config.toml
hidden_size = 448
norm_place = "pre"
bias = "none"
tie_word_embeddings = false
init_std_up = 0.0244
init_std_down = 0.00264
final_lr_fraction = 0.05
train_tokens = 666600000
max_steps = 10491
dataset = "wikipedia_en"
MLP neurons of a small language model. Each row is named by its layer, matrix (down: output weights) and neuron, and shows model dimensions 0-148. Each number is 128 + 32 x the weight over its row's rms, rounded and kept within 0 to 255. Numbers have three digits each. A neuron's up and down rows have the sign that makes its largest values positive.
A block is one neuron, or neurons of one layer that tend to fire together. Before each block is what it responds to, as a language model described it from the Wikipedia text at the highest values.

Responds to: Opening parentheses after a measurement in infoboxes, such as 961 ft ( or 929/km² (, plus mid-word pieces of foreign names like Ibáñez, Car-ac-as, Nav-ar-ra.
L8.down31:174132118173146100137167162112086082107083150110144147135143153188123117133095070216118121101149191140143112154111127114113098130120143136130185131127140191137193078075132123121175096102081166154160113177120174105121121150100115149082147149132130080173164084180165143128124131092122142125161131108124141096107127148143104161173130143153172110127157182115104108107082076079134127124152127147146129178110153108131114118152089097187100180123191137164
L8.down80:127071137129181100107125100128139147119130064115106137118121080100100108158109143170162159103107130137092232107106188134092094151136134157079088146093149128110098145129114094145170129148131099129181087161121122092154128117157092072140126101125084076168141117156148099196134143062162159197208149131090101112171137155118137092151128131100161149185130137127157141166145091217108172175103144201112084090148109073124141159166134132119175150127123131096
L8.down107:142144101130119161128139108094140195094115115104116132112154093126154160045094135075106101082107198119080146154069121092075118107067104171132129090173108120161105087137143116133147151085150176133145081109110084109139101036138132135148115167140102109110132164098154103088092154171112145126154160171101156128089113162126097124148080165123125070131115098117172185145115127069112112129121151172159096103168110107100124142151124066104112169092168124079
L8.down293:118082146079167116140120077122145097123169100131095136117118144155154175095121157036124084124127069116108118160165184093108077073149151157106104139168066094148124117131160118153163095178145123106121153096153125129107147095158137146098091096132100164127141147121082125086115138141091146144138152174046137158101165111204129086114160125127060132159197122155142113115101096080132068160156141154119183140080105110147098101109081151155131133104190123184
L8.down459:082143138128081144079190150082086124071141095146153092162131198093118157158119128125123131137138114156141111112118151102115097126162147126112134113090160146150150140082123153143096118117172123134117110108134141125126135108119097088181147155152139156087124122082112088182109203108143175158189107196126122046125108129117101165127081070118132150148138112146150143162133137093158135117089139153100130088102128104172120095143119127131075138161121080108
L8.down460:179177128144090127108125155146119159089097177162144080169144088102136137092062135164097147164074170130139131121096098094151121121091147125168190173165141181135120092115150162079176155126099112078139107140117173098134181127208132112188106154131091161120127120138140138168128120102135100078144149155176172139113097080117176113107101164145114133131172129049134137156114106156154165133126044137169131165209086180110162142192125155177141110148130128136
L8.down635:221232157149148140146118142125113176129089109119086096126156086134127088103106132122117101111167174128139101112117147125146115150129123128099113104128135165130133113151105166163103137112036126114157104188113166144122156106140094113122153070153123108155128080119140118145177124115144122090108127170093160155153110147072183122190163166162164113164100121180110206144110145126176162113120092108105121158150080064108117156147194166118130082116127120121
L8.down1230:151125096178127130105040121155149147117108101127115116108113125152124142134140152116131138177151095162197127125156084076181046150173074170095161130129134097126086049134159128172150135136175200122110097112061199126111128117130152097171097159138121142145096137099118142154059169138124154106191129175203089096083162113076117117137117144139116129096202179181117108139150072166119146111173142210106125147141141091114102102153116148125140147060073143048

Responds to: Generic nouns naming the kind of creative work, media or group, often just before its title, such as film, show, series, program, album, single, novel, group.
L2.down27:126177103108160115138148175093181146124165123124146167105114144192146118090108126129150111135127102134115121089075104130095127096111138155116096173136140133130096066100179192099103182102153092141130152141136155107148100119140137117147174139118163138171137124079137156183070132168099183135106120101138156140170077093192104131107192161073089169197160132128138152224107118160148117175118109074120114092096146038136133156131158076077132179095127124088
L2.down675:124138158143100104078064161106120150136060089122123135108129180136107139133083159133189192088114094164038161153182101161127126138148125127148094164165183108129106131123151085084105187099160078159093158118100155149130176105077150149120144128124102138088147149149113108164121098132148091149145119123167078207135125110152168155154159156103167140145158102154079159102105114099146077120119103090165097112102149151099130128120091141124149114087156123189
L2.down772:166154088128103142189076085154180201162119137098117125065134125151137093127092199107164194117147100139087145115124133079149071110101172148059124098113183149104128131111123112086129187125153113129149106116145228145188124172090118211093160100078164106109080113107105151096055152086136115153149094168145148146082148161089114161095114125087092138133130128117140149171138120208190129105093084067145098114118156160157176105100122151066116152194195158115
L2.down929:122141149115115138123177118145084191191107125151096099148173139142106121141123116098103127130158186145081094170112098083089104110138072161063155118162122099128168210136176143136125109086157109111075138184109180165140072122073115132049115142142128143118114079109113099119158095134097029202132152143180145110139121162112079155146151111067106220130160114122129109157105146120152145113115114135177129145134126118158144182191157176093116123069150142068
L2.down980:129133092119166175112117124088140140165142107143115108133164154140087095091163122162148150172184108199138090090127178157126074131118169108113125098153105109183090118115152129112083138140187051100125103065102127091164092070138077128123141113165085153195108146074173110092193162158157163148102139102100153187135210118071111116158138102126157131060114114114137139098121099109087157198157173151176128142103107108114113143187118116130149125136156131110
L2.down983:084081213120106124127106150146114107169156115107140102038148112089060058134099107170176156149126067152063172159145163114133150096075152097137114144141144153163161110131167170135101146164150136099123142110102139146120130107108107083108201182101076174143171191130100091103098134123072118129131074116136129150149147155097132178174139144159098095086148173126127140094125161112118137062115108163198194121090125117115132144060111115162120147156151137113
L2.down1030:104108116094067144099142086111114131120128176116169103079159108142152045126100135134126117130118133189115135074158068113146092135125066112105135154109160052182125131083091143151168167150071113150102094128117171140132083164145137163158116092072099164150151137103121078105153133119127105142123096154128145146153114147090059067195130106079113168120093172132119111212133137180140157145193137166106099147132164136175141142152106134127117150113154073115
L2.down1167:163169089096105137114153159143170149108135118145121138110151161137111086129156137130172086089178110146110112132120133090143127160131154179141171090118138149080110147166170099090137159156103151112134100173106110108141117142129188163102137075076114148123201110102091113087091129117118133120133104105180154163078180126060116094161140083083084158062158132100133090164089072116144138204043119172093088113139132115137115092071124125107135166115151061146

Responds to: Mainly markdown table separator rows (|---|---|) under headers like election-results tables; also mid-word fragments such as Champ-ant, tick-et, R-ice.
L5.down705:150165150139099125073097105140151088146120072167173106128148167119157149136108120129123137077099130125107083159166173199136117153119183129163081132164132089164102140154135083199097122139101144121126104081114117106098124108122150171104164064122089147166122124097132135155097159140136123102130110172149209052080105143106124112139084143113112095141126151128160143117110164120123174067125112106118146186124106150138140195139069150120133173132067108087

Responds to: Second or middle word pieces inside split words, often names and places, e.g. "en" in Buenos and venues, "ected" in erected, "ig" in Tigers.
L2.down111:090174144155137148127147124107067150132108110185174077098144164152222181147132150085212116146153134137131092132089122170155111127157176127116116092118129135164099131104143102164105104163152128133133118114109156123168160080128139033120140086127129123114139123144104120174166150131072115154143110114130155121174146129114109142119047120091107129129129126129121107109111090152159138143080097146140140110118098173162125057089141173078165162157083101143
L2.down131:076115144161064095131197123104130167203110171117114136131173184084106216121133090114142106158132151114117084143136112123171127156159140083067142123132109111138116104141194083141133134125112182084153106072185149126086128128094145177165121218147112123155126119156138103100136126093145115178088094093142095094123161110144098170126131135138085177118133122161100112050095129113143162100158118091115052147134091125152113116145097128064176206126137102130
L2.down144:116122162127198140104138117129122104106139144115110123130056097136102120062114159105141079121058114126104155125141154203078133149111107151110104084045148162144196176151149097120110154172121131096056149119094148122152120055172099144138121171174046099153142115113135110156129076177075140174122171122142130120150098184152160179154161165064108103172112145133110163134119161176170154119143121113154125167144136161128131156127116159116121120110129137152
L2.down300:104132158120100156170107117122120223197107169147159111134129121176197108097122097199089201132144147117140082075084119109115107109122130130111192099116142107175131092092110158145179081085099114140141134098146096093082137151138138117090087195125114150099110094152094127127168124120094102127108115129145094117097149125138118144120097168170201131133129136106099177136147131136090174063157159143108111105123159137171083140171161113135117089084109144168
L2.down470:090094178160095174167139116149113125163101148138120136128112143095173178081136094120128189168134144077128154086168090120153164118160120117068085150101100150164118114157186155150070145161093095125209123140177058118099098105053121142067167141114129106138110129125090079098154120140098143152188111085146142133136172147182174097133158168094170182178068139125152063200093131141168110149218143136146202126116101121096119099140097086128179096095184134169
L2.down866:124129178137078111154132105083127107086101154118115168079046156206117145116131145144146112135173087118082143128131080150100121135155082126123118095152196163166129145161172145158096103094070104171143184147137175154104134083074170094091148173178115113103143153155070124170109101115095125125146136142111151111154111156085148137210160187128121139138088097103113124123088117087166171064139121142028123068142104095113108114123127139061185155061129138039
L2.down909:082130168124078140123143138109113143089150111056133106101057139146116168104098146054110175106114089131074113188151075089088115122154147162110135105165144126107107114134136124183150204136150127111108068148141109151117137090091118149126109104116176113103082112082126079199112165139165113142111122079103110124097142148128114088157109114123164098173085147102107111097082164162152123149127040129105161118058095113089154138069171113189105122133138148122
L2.down1123:124107167178091195081107097144102134146142126163130191082143133131107120117211124130094126147136127098135111101177129106130090095118105085112106153120101108155166148102114103166140119101086149097140143069144104112143140121085145111086150156142102135121107151162140094107120109108105068148089169094152185124108171155084121172131165077132129083158068105138127171166099158147102107128129111111098083061104083136098189134124134136178088108153141154112

Responds to: Middle subword pieces inside longer words split into several tokens, mostly proper names and place names, often after G, g or z, e.g. Alg-he-ro, Montg-om-ery, al-ph-abet.
L2.down35:135095097139102162074165135116107136146086192144086142083142092101148103132088199136134101134153216126159102127149048145149139182103077090086091146098085102106095177086083121132075121089176114132101154082172168133092072059132125142097104128069133164124079123109144077168144098128090064162112090148110162108077130118121125136124129081151156147097136103149152105124124157156182140128143188148096196092068184149103129090094058154105135097074104122128
L2.down61:114141145126066124142199143104159147074138085153138081193105142154132183138126153084176115133075102106161141098162134175175156129177162070146154151097141065137121162111095120189132134170124152110123105146134080134109068140220116112143100167122099142193141102123160155112069136090100198174111132108176144097115201109128139173143067109120099083138130109118156089105144117064114196156169149130103161169176164138163094096183131133096119084135139124147
L2.down219:171129127119111123175148122139110127088152121099146116162119111106149152119100115077178074150184168144136051142152166130097125136126070109135162112127139171147122121138142147125169128123109187126106062145163160168117152127145118194094118106099155112180132205099152122118147141108095163151098154148073163130157116155149109138133145162101076134253081127134110142146119137175111125070082126131123083158155120092157121150085211129030120101139108156117
L2.down635:115127129152131156190138152140052092189178095088170078159141159162165157140138122179136102056138079142183175198113128177091111124117098108136125131100118220155119110114061149113163165112128053178106170137154144137149162119150169089148117108115070129058098156083137157126211136103170146156101112140144130157190117120148165126130092074119083191157136157083145147092022130108122173122151153165154134160141182116127162195119132085207139153097105092122
L2.down727:206068109110111120140115103120075134132157145114175132113150182111113145122166183190131123128175046142197166081126135120108199157109130109100127151147121094167134122122138217162114166138063092108097140134143102157103158174151159106193200165115130130162135133117124105085168089149122152136086086107066149069138131084121144161147149114166104156139091092137152107089093162135140146129178129069152173119181142148114118132101129109120056150162150097124
L2.down813:204112136156141150134155088140089137132092151138095084141110124160179145181105110203144155098079049124131142085086140144127167158154127081191106148155088109097155102148144149137134146176175076106157155229102082089085113138157133095127088116121108101128113098124112142151133107142175155065088125172161092117107119131118081154102154089130163117138129174130163116102182053125102142140091043138135139145133134127134141107157148175143167091106130168107
L2.down863:090076164116180173094135077142069184136158132142141101099101130149190088157148132115154177143103118118167169172161167071133166161115221124167169152111121151153089125145078200160150149120070132148131146172107114150163164111102107128054116172104061114177104077107091125105093143107172130137151138102157119132083155113212158126131120105107091094110165169117109094161137077161079182118108124108117141103176136095124130145199075183103135105216103135085
L2.down1090:129123126141188174109107128105086107121167195147161141115157113121148136090166127139190097131151141082121133154161147151093130138202088133113123116143122140160171165101209084144173101151173091096167143169137182143160136117128130127144133109124089159153148157162140123164127141133148118080129137235136158121091047068160158135134136119099122110106128161118143056157096148156137074119109101167162106085162111067085101085126093131194036145160126116116

Responds to: Closing pipe at the end of a markdown table row, just before a line break, often after an empty cell or a number; also closing = or === of headings.
L8.down79:123149105198153143117145192122085119117054112130156152149135158101139146132113140085162123171114103109169121166194119091147178066119116113099093118077106141135110105117171146135130092168117075135162117180179144208161137171105099020140118116049132130125132118160110133090159091153106121119103131118123190135062177136150121161134144044128180157127148065145102155127189124112110112122140130090154087136122214125102076169183133148111124145166141149100
L8.down412:100170123147127120148069155131156150123153063087159103056155127093099119149148094049139170161165110135146111136155113118118213078165162142089154130089136143060158103096139161088142146101121102103169124148094100126117154127092095163120100158116102173188119150113136119140139129136140179111095163117116106184165150026091081107118100083112159108191122166140140103114152124098090123104131152159153132130121104093144140149174066112163108090082140152141
L8.down589:138134172156108153131074109127117149146091112201131153150099196142168197112068143123189126108131082120106187134101154121161103120149116154184118114181090140113112135165123115113041135131168144166154124150121106122101186150125071147067114081112177099113152082144154170147111133090104131122124120130130181105123149139122138102090108160123172127110132138148113184134085117106153135105160133161150120164152139119159098072193191149096077155147143095099
L8.down667:116140186125143168158113072146110222119096177178081150163143101145111165101152098127182135096149182080075131135099188109109188179086119171123108165147109085138113127157178181153167121134192152110109106117121126111136138133142159148129134070109120136141088099178106095117148151110067112151089138152142128139070152135121148140114089111104160140078130118164087168184100142136066099186130109100138107122105161110151125097185133145136159174099142149166
L8.down755:188184114116170165174096120145165073180131106159187136147154137125104124151129142187140140151163129132095083125131044144180103134131091145109181127149114188119073061087101179119103206093161164098087119114080101106143161138165097025094134093111156079100061087125129128091078106117120113092143147164096148099194096131159092142123078141160133194098154136152131076114124127129128096100179122203161163161149160163171175145163116142121105076145101117121
L8.down1141:137133188186195180148177169117146123146110103102189102139141158103189114136128160097181124156168166165097103181057154175077137140111197128130120151141112080150146088088138119153152118114155063157160131095121130105133246099167107083075136035147163084100127139129069099156116143079126138076176108132159156168136150113147092122077122082080098072089122174145150082091150092168176099104115092104122110124083127156107175142115104058122071061130179151179
L8.down1292:146172099108144126081152147117164154155106146116219119114150138076108168103120136103155141088144122125138110062113135134134147180099115080131113178073135132169138137126165067132152148167177129223188126154080101122166131154113121151143138109082155107152151075177116098129137075136099148083147140082109080080150119141104090123091138136153134175126174129154094164111129150112162112101163100069148173079133147118112094136114083146152084159118095098117
L8.down1404:157109116101136105131145117111084151190111123162141135159166210122122099133114108186149173158129059080150111043121154173168171099082126132110165145141088142142125070113119124125119153109161168115123075108110117083117130115084085136162079159137158170156154059110127113118117136166139166144048118154138125071089145100156138109177123105100105136168113090119127137172153112132096154093105073190194162102172159122122121163097120119135094136164131103128

Responds to: Nouns naming media outlets or productions, especially broadcasting: network, station, show, program, series, company, syndicated, as in credits or TV histories.
L5.down570:099143022126100135130149170174096167121125141153142072113155075125080093147127162105153169158160140109103093114111130160110106127180129126132163137098154116150103088103178136092063155155146114098111072175115184159190175137107091086115168154154146108154130132136144114154115158119182098180148189155088162124090124163062117153120167130085145141156120155127140100167136121131162092149122072131133130135098086094117130109095098127160123092117112163077

Responds to: Markdown table separator rows (|---|---|---|) under header lines, especially election result tables; weaker on scattered mid-word fragments like ph, ology.
L2.down105:143135116101034152134148139136151215167111143138129096101171133129133133117157108141130097104100115089092136154089128139161148145129099120177089211182146164146044155153149143105113103102131103138132116085106129149137101152152150140137118077113160096143122106165140075140133179091126161177101101108114169121135131159171128114105115107133134151059149153135112162147105079121165090162106147136139133146164145166177136160129099150128083135166121107058
L2.down287:080122125084159100168090080156131129100103092100137148141096152127111161157139157152129117086193078079185181184145155125132135095129132136113145135137088104173151182106217118116165142094103155096145134116098148143103166144037067123114101113119183128111105099118135137148140175150181100166096077145165144103170190190158131180134145049199140147125147144133097144067132099160100139153084104105124073151169149157109112084170064090125109124161111100144
L2.down534:102102085090148113112053191138140120098132124173171154114156167152111100110123138112108126164157157084083210170089172135093167105092159108116104082135159108083123145139204104094119099164178117140146048107128147231127118091126114139102130104113121115116094161100117134119112121143098137141070153091081143175089095097105154109073150104140112145104156093139183189070098140127125107159145053070133101118111113158052152131121102147090086133116120114097
L2.down624:098119111123133129174090164133180102123140080134153067149139125113148010182131143109126138097146108145134123148119146072117099109125150116197086174120072135138104135107113125128116185060183106153163175131116161121119181158093114139141129111107094113101132094142130145082157096137112158119160120135151117126118159111162162125118138152114140105076088143158127130135089138150125132189096120139208123116147124114155125200051055100174134159155065126051
L2.down665:163103130127103094117108124133201088155092129133123092113150149089152086152118136143168096153133174160076121118142146115142113136108129173113140104132114139138190120128108163120169161157152157147132098106173142140192098106120126157206141111092127187162114129162110161100150202096129122119151130141151079159112113143164147123094098136090159088136125175155084091122111110103166136187081113082176093093122165119135133057114143064117095041141076135125
L2.down1022:162110124119150083182111115182093160127087140094135146094139169101138049125109185075112146107139153113154163162087143094124140105145124120118137057138150139192086095157220104136118150097149080134150059058090119154141182134126108102118138115140108144117160124137106118124098099145171087210165141153115122135202087142080138111115115133201156161067138117137145090119125108154114173176097155074152152158182124174132081127077070161125102134089112113112
L2.down1108:119164111196157118144098173121137184158108136163116154147064175109045130146137094096142202104126148081100124120137092141152153156192156149138134074129141194154117100112131158115118122142106067084156147110128137115182161119115116073145176104154130176115134110179204133186119119129198115129116119133164136096192115145132128128125078130110144117096122121121148119183144176150142134098098136131227160139187094143124076128057073115136122131174139126130
L2.down1162:222182098165113101124163096139123126145118087150149083123122145119189080079154164133137151173121115133078204153117184115121156113124145119143178171168082127154099109146188110086105109115108130139162110102064130128119160061138185113102173138147185156163149116182090106099133176043154083149131107153106081102169156119136157134167172125105119137099189113145105119137180146113128102176141128093139133138164135120112091156102102099136070093120148203109

Responds to: Nouns naming a kind of creative or published work, often split word-final pieces, just before a title or credit: autobiography, compilation album, novel, episode, called.
L8.down16:191191095141125144117112154081112190151121190156126127090111056146108142127115167176130111078177110123100128075112097124119162095135148158153107098099163132135169128103116077116147160071164075146063082172142173162076136176055080184134118128114122173131083129149110033142090096143117168169095166119120026130150128119137155197071174101164166167168078187083085150163085089072137126179091103107161070139103132153101156096109148124136117107080135142125
L8.down55:151192146167074148148124071184174157141129098145144137075105123109118078181169149125128178112163169106073109085101062150146176136149052147119178170179159172165140138134175125123123147106114070079156120096062139097183105104107116132132130107131056089117131119108107029166121137133134106133153113116099058100167138083108151117108122070127096099164090114141145155211204107084146130170118121114148136125155088129083122096206149094119137123149138132100
L8.down209:077122166105175161053106162146174124136124090086140132161179112162053109090143184134093122136154126201156131140125109064075160154092049155100152133182185128129088147163196072099139093083133124072189115153091145195126174098119160085068154127072071100165164152156114114090061123155107172084106155121112092164178161086101099137126133065191100131100157154104144161125080109134094142131187166056138103112120142088108132129049144086127160208114130159160
L8.down387:176090139161081098147127188127127093155134145122137120123120117117097118154110132083133118160090160161082136128128147116150118083138105112096109150100107148166132163126136135165114161137065147155080135157160145078115101127122110218133119100090146153086122113125118167096069148082087146098087102132150126187156141149130123118154115144119136179166130190119153175135102148160089056112108119127146142067139134139107089058138120125166122107173191106172
L8.down564:080099088154113115139115089083105160148122183125057139190095090152091134136113156170105179089129172114145090165154167084143126132146107135146106097147078078184168165073167117059172127129140151081083124115169165127148084140148085117124125088171159122094136128098156158097125111183160088133068150133144179134127065154093101118129116054178173074100129165153118115124129090073115155094193184166099088124130163145111090107110131114069146133129192143167
L8.down1303:092138138116154189100187073158118127101130148151132115092173152114187118121103153197196157123111155169016090144130074133125131131114150132097109171127167117102131084085173119146093162172117099147150164133127118113152188100093103099124129136101125128173129122086152112030143131148142192085156105157147180123123143106166118130119096146171094136125168168100168164123178147117150170130091088129096119115132154159165074102173120141173165092119141107106
L8.down1304:173124175203071129107115196108075113119026130143082145125147132189113183079161152121114131154091050168143146122124127117112137082123082124144147157070171136132102147085113122133123126150133130122110129057146139145055143131154083148088110159120146092164127162086189099137087098155081155144143098148160107096157165129147126162160156133183147153153123155101183124103161146090211164100126139143099167053175144121077170120174105144105165101165096136186
L8.down1397:202121137156098129118201109138104168127126062138092157150140135128082109102094121096132142121082220189082141077098159115135132061117093161086118120181132180182158080121159108117159114147119149049186091133127178151133120128164107158128110109116121131172095107175112133129112110133147186153123116162111130081165088120168114159163151077116089137130161172135140150163162129137165105119115123119174126094139124159196142144146128087112113163197195134071